Weights of a small transformer language model.
Size: width 160, 2 heads of 64, MLP 640 GeGLU, 6.11M parameters.
Architecture: RMSNorm before each block, rotary positions, no biases in attention or MLP, untied embeddings.
Training: 103M tokens, 12549 steps.
MLP neurons of a small language model. Each row is named by its layer, matrix (gate and up: input weights) and neuron, and shows model dimensions 0-159. Each number is 500 + 25 x the weight over its row's rms, rounded and kept within 0 to 999. Numbers have three digits each. A neuron's up and down rows have the sign that makes its largest values positive.
A block is one neuron, or neurons of one layer that tend to fire together. Before each block is what it responds to, as a language model described it from the Wikipedia text at the highest values.

Responds to: Section heading closers
L5.gate17:470489563482486494472447463475502539539503492463494490523456490508500528521489513472487473459512514522522499500528478543494472502432514490495498471537475493467499485503523536511522467482482513513496553524525518483497509520487475544523476460510511540524509495471516497472506496531476508568503502461505541561521487484534504485497479462513496506502500517488530517481481518506477473537507488534470504506481498523509521534487507503455490486505523532443464514525540552485508474485505494
L5.up17:482516476519476467499493511489465516511494498475498500537443479510547531469499496473461500504495482452503464490529476492481540510495495538514479457490487521491549464524513477512488486461474520511458500501542479473509530505481477476504506500502484486520484498484481511531514532473501504472480518497525525553501476521535446558498541515528519525478467530497533518485486513442504508560497495499449537507512500478511533539520508505489476489546520530484492492528495474501502425483518524
L5.gate327:490499512522511504475532586510466516463473507484470511513481481480524470521469450513522514513492507502549540488485517493469520569524523480502496505528458493469499538550488481510509546509475489468505511477521523479457518486488489534527475507520493543496453504493496497503462501499457515498458487473531537462541501499500514513527481504448517468517472509488512457527523523540515529498528497448536492511490539481495496467508477504469511489514509491489457510496501526527520497525495470
L5.up327:500475513464512464491461458466517501488503496510535507497476534500502557508457529482487472484486518540480454468551485483490491493526522475450491482481505503536521494516517536475464502524495496516490519465505489513519518484496484486477496491486510502482488502503484511514527574499523478522511463483485479492487546509463506554451503512520489551501520464470525535488473527457444520466536501496520540480531516516501505517485506515519519483484511554480522482467486548483452484514486538
L5.gate351:448461529447494464512495524524537536477483502509517515493461538479484489520508480503557499501486511471491522497505503528511479606534466508482472505503519494492507454521481482496528522516517489468539510466511512484449510519508498489503492491474490496543481520483485491505491501524469520467512498469497484515497459486490511511527528489487543460550424492507463524521491523494496507500507471524503513522495502507517515501513509499447491516514480547476457513477509514485510453485472451
L5.up351:477476498528526493531483523536465507519479497447500509483488519485493481519508514487479498519528520493510494533476515509580503504503466505496475511481513504545461468494519507477509581474504447479498504520506484508490490522480497527483507528502494482542481442513446484526485478476485521475479490489538470490505489524520475486528478520514481511442483513518489473480484488503538525528492445493509506568498548466521520519479493480485453496521513499529472554520454520491525500470511499
L5.gate359:489446501494489484476455499525462519511466459504540512538520487484484472502441501487503509494498478477539496520511488479544525522502524518490489464477518503492500519523511504529481530488494491474526513469515537536536510571509476506538454516490499492562475469498479516503486454473472547460470485485526487519525460459477506488511474493504526484521455527516460524492495509525498514454514511511506489501490539515488476517545502492452486498542446494480508479465496525519467511477507485
L5.up359:469463520519481500468488502463475503499494510481469509522532498470529525483496490451535512513473481509575524481506532479500547548522481455482466441539517488510493517497495529491536553491481470485526474480486484503490441498528491452464498509514486565483484500527502456522520510515469463533530444486528513488494512489477484530454506509482481497499492533558485497469531492512522480492493488469492525492482498468473530500540519500540491489505507519505491514495481507500524485509541499
L5.gate379:454498495470496507496520519490531493484545555460470497513463488507518526512517488533464500471462552463523475484527501508501508524483522511491520501494514486497456479511496495475495511481506467466493512522456530494509507470524470504518551473488454424521510482513511426458500498463506499513508473487517477507534496548513520487497496520490497539488485497455514493505486523470494496514515485483510551512512531461467546575540497546503491474533509515478482487494521487489520479483505477
L5.up379:511503499484445503497502527495468532513521501521510512476500499477482514494527529500441478519481508479538466493510449529505543520496513523493500512485487481460467535519538494448514494466507496495539484536452433515477486472506513506500491506502503463564498512494494478493465501463500484515535525513521540505439523536542519494479527506501535525480519484487484498478516486457533520504504493539460512484486527449469538535538492519509519501533529498446487507524481534495523470503502481
L5.gate396:501495479549466525512472540507499550494512512483511470489501489477516504505487510541531524519461514547522551475511489514503488536530510545519497479520527449479470487524513446513564478488477493477493525506475481472481545473482433501506492473512473500534479496502513504478509501514459550495494470466487512507503519487516530468517497506475494531510457499488516479499509540560495531498489477505505459509527497493490517469497473499466492474538486538428510498459522535491524485485515516
L5.up396:548498472527525513524480522515466518513475506478507514500487492464549543467499501512467470475440497510522530511506471487516509529502492496485466474486497521542483504491548521465540522534519481498554498548510498486468480486530495529500493490563460479550520493504464458523526560524491520499501465514541511544509501528502492515502517527480482495484518519485468475498509521485517564538556485510483509487507524480530546500507507458469481488503513516497497475504473529475474485524504482
L5.gate422:467490502472497501486474522469515513521540491459516517478516500469520432522503508488526501509510483509551462476492491502509510541516478556499460507463503507498506516517529434489545543505486489471537531478471508509494508448524518498501536514524530476500428459485495489505503484465489521518494480453519538548553500544526456505515507499508489508492441513527527493488511487514504562506506498492480488543489494472468492526515502476515506501514491524492533498478493528494493512503551504
L5.up422:508472505495496523530512491482475536492514486457530516478472491470526507508491495545498535483446503492521511471502513491517520471518542478446508469499527467508512538527503478506503502525501469496524482500496538472445498534481468477527478528481501444517513475489486532483508476537495511526465438457503489554506490523524537505470494473463513506469492479475486504469468518528453518496542471553496505481474480537486502509494486538467515487511505474443506479454494524514460497520473498
L5.gate479:490496529507475543487522530476512531507475508480514492483464467487482501503524531505480468479456546492512507465527451514495497550505493513506505464513496530463498523492493483516478516487521485474516492508500500497469488490503480551539513473496505494499492514473511461479509495515440493519460517532487548515511476504488511523503519491499516467516470493525530506481465547516472505538495487504506501480499555478498511510513482547456528437495509548399469465478538528465505477487477487
L5.up479:481508525518478518468457519463488506536470503465491533478476467494519542532479515512477537500478511477511473494525486499538503489495509488471476484468510512487509506523557515469504547488500439487495489491540456557485492508518514541494517444500483485507465471472450497513528518477520501498461479484505492491497521517494481550469518483518489559507522492500489512458483520486482546553526463512489517500482504457485522528504496533475469448541550520488477489484488515500505468481520505

Responds to: Closing heading markers
L2.gate119:463502520488485505412540522468520514516462509490490511457482475453494504533483509464505506488485514460536492499545477530502504568485473489490477479522497563450503494500524489486496525487504469481522495509533489514489526457519512528545491463494474516493470477502471437502524546488498521504485502466517512492505500511491487531520555502499506491533462464535525474492469541510512525539514491510476506511488524464521497508493468477485509475494486490482495487464462530513523465484472473
L2.up119:486488511497496543473499525484504523527458501449506523487510486472505539511503517463447503468460529479504520516520519506512498538477490479490488466467524525479498493512549478436500578485472485471529511519512506510477462504496509528516537472520493491527494486509483495491516525471501508530457473524550529511506491507451519528489515501519484513482488508520535469513459518463503533534512482531487498495473561477525526502475477512487463453523544482462456514498478526467511476493479505
L2.gate179:463514527464475526508472563507503501505507487491462530476485514496535479474448495494524481500500496456535456492537490513474511535526493525481489507504461517514524535526510465492538474478486497484488512509511494533529522482504516541535509481490463489515457442507508475511514528511491510507464466459499493477501495503519518516513501513485519482541496489511492490471514536563472525493531506521508495465528497482477477498503512497461525484436532524450501479462491541475481440497525445
L2.up179:508509522518482500489444525463493553494507542497517475505522514502553513493452531513489499473492490533486512479513503519483518509482499494465481463466505522522518512528515466480473473506517497537474482539515481540501472525508489502499517495501449505508487510503521505494565547451502544543436462520489511500517531484480505469499531466514508567530480493495524489490494539504519513518489491529484463471463534482527494513479511492444503433499517506476462515496500532488491459493492483
L2.gate256:482502518461492510484524486485502506506489538508489497457459507468462502473514541497481468461480518496538519500527496527473500551493470530495542488500513537425497485496514540494470508490544490517543479509475480508494514482522496513562492478491486488512482498518490468504520534485503515517435528513516522488504430470517517516505517451477506506494525481545562481495490505513484525536485462523502508478495547453534516508466483510490543462506502490478500481493481517541516471481462493
L2.up256:467474496463450497465510512495471485532495515501512543500485473532534522514511524515490531511482517472489476532524502514496498532477483529473511467464481499472511481538522489430479516467488481519516504504527491510517470532508522522529490464508499470528473511500436517499477514512501478497437488487541522490530465490468489540464522490512483535490531482518496488474528497505475541503507484527496531497476528455486535527514512529517484462563541497469498468547492544536534483487498518
L2.gate416:495483511483522493462490501445519554512479500450516503469528484515510504502486501443495477483468495488515538495512486525501488547476474486507488492465510487486495535513528474493478535501492474478554509555500523509466486489507526492512482512531519501489485437490494469521536501453500506517430449505533511511482491488499502503506522521523487514484525517564538494501492520480490545503535463513500476455496514476521537503460485532464512468489531473520501530466456533477501470497512457
L2.up416:510449518496485518496502517489496501554473433520491530473493536496517534529470548486508508500508481488517517512535492482478535544555474507488490488515477524502503444509501479483537505496486486514472472550533488528496512509486506508547477478473508507535479491506475501542529541520482504490485485485517519474480516474520446503521556469471547530534466487483506490454509517519553528476507504497493466513490531472519492483508489497464479487500524513507475534504461535444513466501461511
L2.gate425:508464509535513489467492514499569511500467529458476483491485491533514502531454482491489511470481510535520515479526494540460520516494532456486536490512468538479523457475487480487554495515484470473465542481517526514511529507493502539512522452477474509498487484508478535523485541514451532489497509447512484514532490495478494460528492488489484481537489493482524504478452496512530511509522510523501488483508525463520487473483460478524487424525460457480483470519498518473508490480491497
L2.up425:499518522520468481490510525456494516491496478464497510565488491463518514498512516453434499492503481508512549500529489438504461559493497511503483497472479531517501475532498470473509505472470482475564485517507505530488494519490517541478520550523500511529492464486509485472498530489495491531494470497542491517522527522464538514489500495515447503508501501571500470468497482525459511512487483511507490511515523468511530507531496525472443472500528546467504531500495527481534495475525511
L2.gate498:469463508512561485436501512451551494508510468497475521507458470482492468490473491472461507474494542513530500476549513480469505525475555518502512513488529517521489446512475495538490535484467498469533520443472537489511514465512485520503522460518495514500515499554511464491487454528497493529497501490538470493551461502475499500505489500502487510516544439483543476506477526501486494523509477532498534511518531524501525490552502499491527504495502518483497485507518495469494512483502486
L2.up498:501433511509492547460523529497494502480483520480529486450503434505459566527505551478473489486484483448500517493515504507542510497497480490506503474516501517496497585518522540483498508552480536523505494503520467497494455508513543547498496512495453494510492506480451487506478503499493497516512514459538518504486487506499490496479513523496509492495501518543498457484485503497463514556502554528505516498526566460523502486528481496505507475508503476488498487500486520518520474465515482
L2.gate528:464525535513475528500485488448548522499469503467509497489501500498494529501463529512448471451492490502529514490555539521489502521483486488469499444490486543503486508509502476512473484502501489480544538542469485530505513507522488531511520491493499478493502482488507487442553534497465570546477477513522509520537510476505517534512511472520468507489524537493511459496489529489460526525478501520495495485496539469496507507488485528449483454515525475506476507523466526452482475467495486
L2.up528:483506492530478482498528531513507525508499483504509494529485489525567501541458524489511494497512517505497489467547477482457549522533500471496528534500503495523465513529481468516527449504477480455460566460543489514543478523500477555493518479464488475484478465461507479503485525526503485533509490477504495500487513490478506486497517490476523497536488478501519500462478534530497480493456499513502482484529534492497505515543503490472519439502519509438515452512551495501505455483498514
L2.gate630:452475499516519498496473497474510513482540488460469504507512551448534514500494507504468502478459499520522503472514510484509514516495536511532470481477521471492512524499480412497517510541490502472533564497453509499407519502487471486477508480531509499541513510510514471460521503499490488491486491520498521545521538541509541522505498496495457503463479510508511498549456536512461498498513485496530511488499509496503542507506481519462495518493501517477487497502474499477431527489498475
L2.up630:474497509507490480513500472506471479539468551512507513522501495488475571536500517489512491514503537498514467516511537547516566499489523519502516470530536543481501513481512500524501469505498513560552470530476438494463490534500483508467468559492481504513497492476521536533520485444516539515521510485498497553439488519511532524480498495498474474460552510487482490499516503469514507547493504546473455516496492486488511493520479474474512512527487473499497519517499497508501508507507486

Responds to: Section-heading end markers
L11.gate373:473474517546497497458494541513535507467527512483493473463453481438545474512489502501532473500487508512501498510485434498523533542498527549510506544502481470520474514496512503516522477500536478488507511492509458534487526513511482529502514500498503468538456496452562489502493470502490548493503465463490555485519497496492493470491487469494462502513512500500477474478486513555479507521524471509494510507514496481487517518575484492464483532523502493456534480477511492508486460501536515
L11.up373:489509530459502556511453499494492462554489532453503481450490494465508547501505487520498528515477495480498518488523489494474517543516482487469531511482520495494489489466497492551471467504557514455496477483480484524491507521492532509498501525524481482558479470505522487499488524482485537545458485488494502533502497513498535507487489466552488500532515542470524549493468501507480512489527520564505534472460516500475490512512448526482469466498476518504469537455488469492495498497503487

Responds to: Separators after numbers
L5.gate50:508498529531505526485527481488526493560509498514480519507491474487537518499470486489542449523459443536514508470490507519505466546488502515548451476489488459523490481548494456505477512525501489534476522466465521507452496507526459520516491499516501497520513540482518468458517527509471520465494460470496531530536513540503492498513446504471513545552449491494509506532496521542487502510477520490485498508472489506494486490514477469473481492472526521535476543528500528504495472495488492
L5.up50:489518515524515492545502519496509502519474551497512483467454521499458483497478487488516563546492549495538489451514494512464495505532512475451528445504489535449486525516508540515462502493511491537474516471502525475518522540488500548503442489529492513481508494480518477509515550487542502532481484526485520459494504533476532491504480505512510495477437519449517530517534488495487510474471512502485488523484498540482518516449500521489522510506512473466504532512497543515480500493501523
L5.gate60:500497474479532543479461543503499462526499482505437478509505501487475468472510500492501507505495524485506487488471500505470483496483494520496478472498517488528512546502512484533532502477538503474486458489524509486526473478554529535502568505516458440478452524535515468486514483528485494506499499481504495516499502529472490548489505495497529488501476491574501461446510508522495530479510467508545485494483464499468487512533513504520505554494522493499489548486495464449525485536480464
L5.up60:467500527487495526470469489456500510497525484455495477497520513539487524485513504473488498478470525454530506523478479478524516476470538507493501488499511513491479527529519494554462474496491497514516524475540506539493486506478525479484469473541487485477481474518482483508511473521502507535441502487531502526509467490450531548501472508534478465522480483487503473500466514524464498482531480486519538486506508504502502502496497532485550527488456507402513537453476536473451486505524492
L5.gate204:480499527500503505492515500426509549480575480517522523502467500508525480453464475507496484513482480491494485496469515496488535565499519497497501504471555467513509440537481469480506463524510478474473510479514503523464512493521471457532506494513509458500487510523501532510500489501506521458503471468498497521508461542502549543496467497514521477506458455483532522534487518494480538487516484509510545496502471518480492488534490497489492519452533520502510507463530517472487464525478471
L5.up204:513506548489580502490485503462481515481520511472496528497541514503525533501482494468535486462488476508479498525519493535536474544468454533488446461493485549506506489513498473541492512497511522524509488476506529526438454493542518434496471512537491499495508506517516482492539504503472551487434496508507486519552503516512502541511521490496458537507494507528455488503516506480501524523513480500498497469494511513513501515518513499489509483452507511518447508489509496542493499465475500
L5.gate289:562495539532489518540436518511476552496532537524512523489501489485491484467476503521560532531536508495501501486490473489487507494507457518509479485461490495517501469511504487485525528526504484529496473501496498528531530522537537515531525506511481461502484479503489526532519485441510536476483518518475502547489492514487457487509486496483532510478470500510490533490496503491472535466513508518520489499451492488525485538481542488513509466518439525520522470440507523473460546465513497
L5.up289:529480492490468478499475480497484490506502506485504537471516457471528478530481506495477477502482495487479516467532459522492538545501424538453448495524493474520487492488515492535509500515522489469517423544472493491494491465513508498501504518521471476458497491544513463551531522488567476497504464496519485514462512522506499506498469491530498492494494511551515488470511533481529533496476503545485521508503503459520493507492508489500503528476482443511473480501513469507464443487480509
L5.gate427:477529543496506476471526532484503486503538494462469541460511477496491518459464507517527469465500453499487539474496476511484467541476505519543498543492478548510493468540498499485448515509514540476478480520515453486484512454497521504491549480496505478535449526537497550494511485519489522522487497497511526561501534497461529547505502531538464502529503486520517499494485524482507502542520481530467517535500481506522469507531487494483467520481535515514507491499506490525511459476490486
L5.up427:502532515523542471494504535510477498449495503534492474465472491542483476515463453483459518469478497534528475475477472512521511538504513494508469498465472497530526508538523483487458466493474554471530463531451526511505520483555524480490482499528500525477524489534487492518482493448523482430512504514541509532519511522530530473509515500496499507489520484505515506519512483486510529483490565510537500490496490504523485514534528526501499488489521483529494512511500481435518495519496561
L5.gate444:524509540529478507492495471539533510510519507531518497522490531542521561471498485459562492504480487481503548484488518520498504520531536517481485477472499528487496517509480487529534471528519503482463504473529501508460489477451536487507440515465528512464471531481485532511510521499474501473476472470498553455475521485517492482493548499498508511527506503506506532501486509532531505453497483493529522492473454532500464514462506492479502508490463556505491541471462526524482497493534526
L5.up444:498470487456501517505531484472536513519515523506513478504451518480510504504470490524546549522466502525512527481504522498451472535491529499484481526535442508487516534510532546480487474538527517437511538462509484487524520517506490506507497496535529494501482495513491487495486533521467507473539503477478508532517532493498489510493527543502547500500455498507502575517513462479490551506507463504480539513520498520504494493545540539488509497485512506489485483500484485471442448524529518
L5.gate533:483493518469513558483506499437514477529516494504481488493466476538508550490534508493522454493522505504555496532486514519517502508444523488523502495472484498522476544494512488508491489512457504510536543498511510534486460531515546529510527495529535535497412493487501502470507459505489527476498498470529534499510487521497501512502495507503486487525463499471541496543497507512508502526473505484548512529517508499455460476535509468520506511456549533464503525496514514455506531512488477
L5.up533:548508536511522521509444524461514479497481484490480538474492471503535493450524508465483484500444523471509521509501488477505497527481504506510506451509504521518512500548452520502509514469517508529479476482541515502457451486523509528528474498488480491447520523497515473485482494522523476463463521479526528505497461503508504495501498506545504492520512526471458429464524447495488482528511474513557502474506514539509483477527482522455493478447497491529473502521483487475490492521492531
L5.gate627:534509478518546520500503535501535488530518553473477485518524493528514500525494479527500474511502453522499457500472519503528441515483494524496511476442514533519522497499509478490524464536523523537472517505481509499505447548547496519506500514521534520459473516484530502498511465464523545506509529501485523485542523501510512554496517494469524506504446462527469486543507499476501508487476493489504458511516450500539505511481505454522526550490461492529497484550505500493521513487533513
L5.up627:529487496545538497460494534482529565480506502491429503502531509511544446480472529492470510531536477508487475482553470542508488559484495525515469515489501515453490440546500460470518496463494494523506474477503478510507528478512537483513518525502487487491483481539524515506484486506510442500497506539526491504538463529471477523506530500504503504470518508538519522462509476495508515506468489557492485507503489484498512505495488506529451469532496516549504500508511466516507494494524511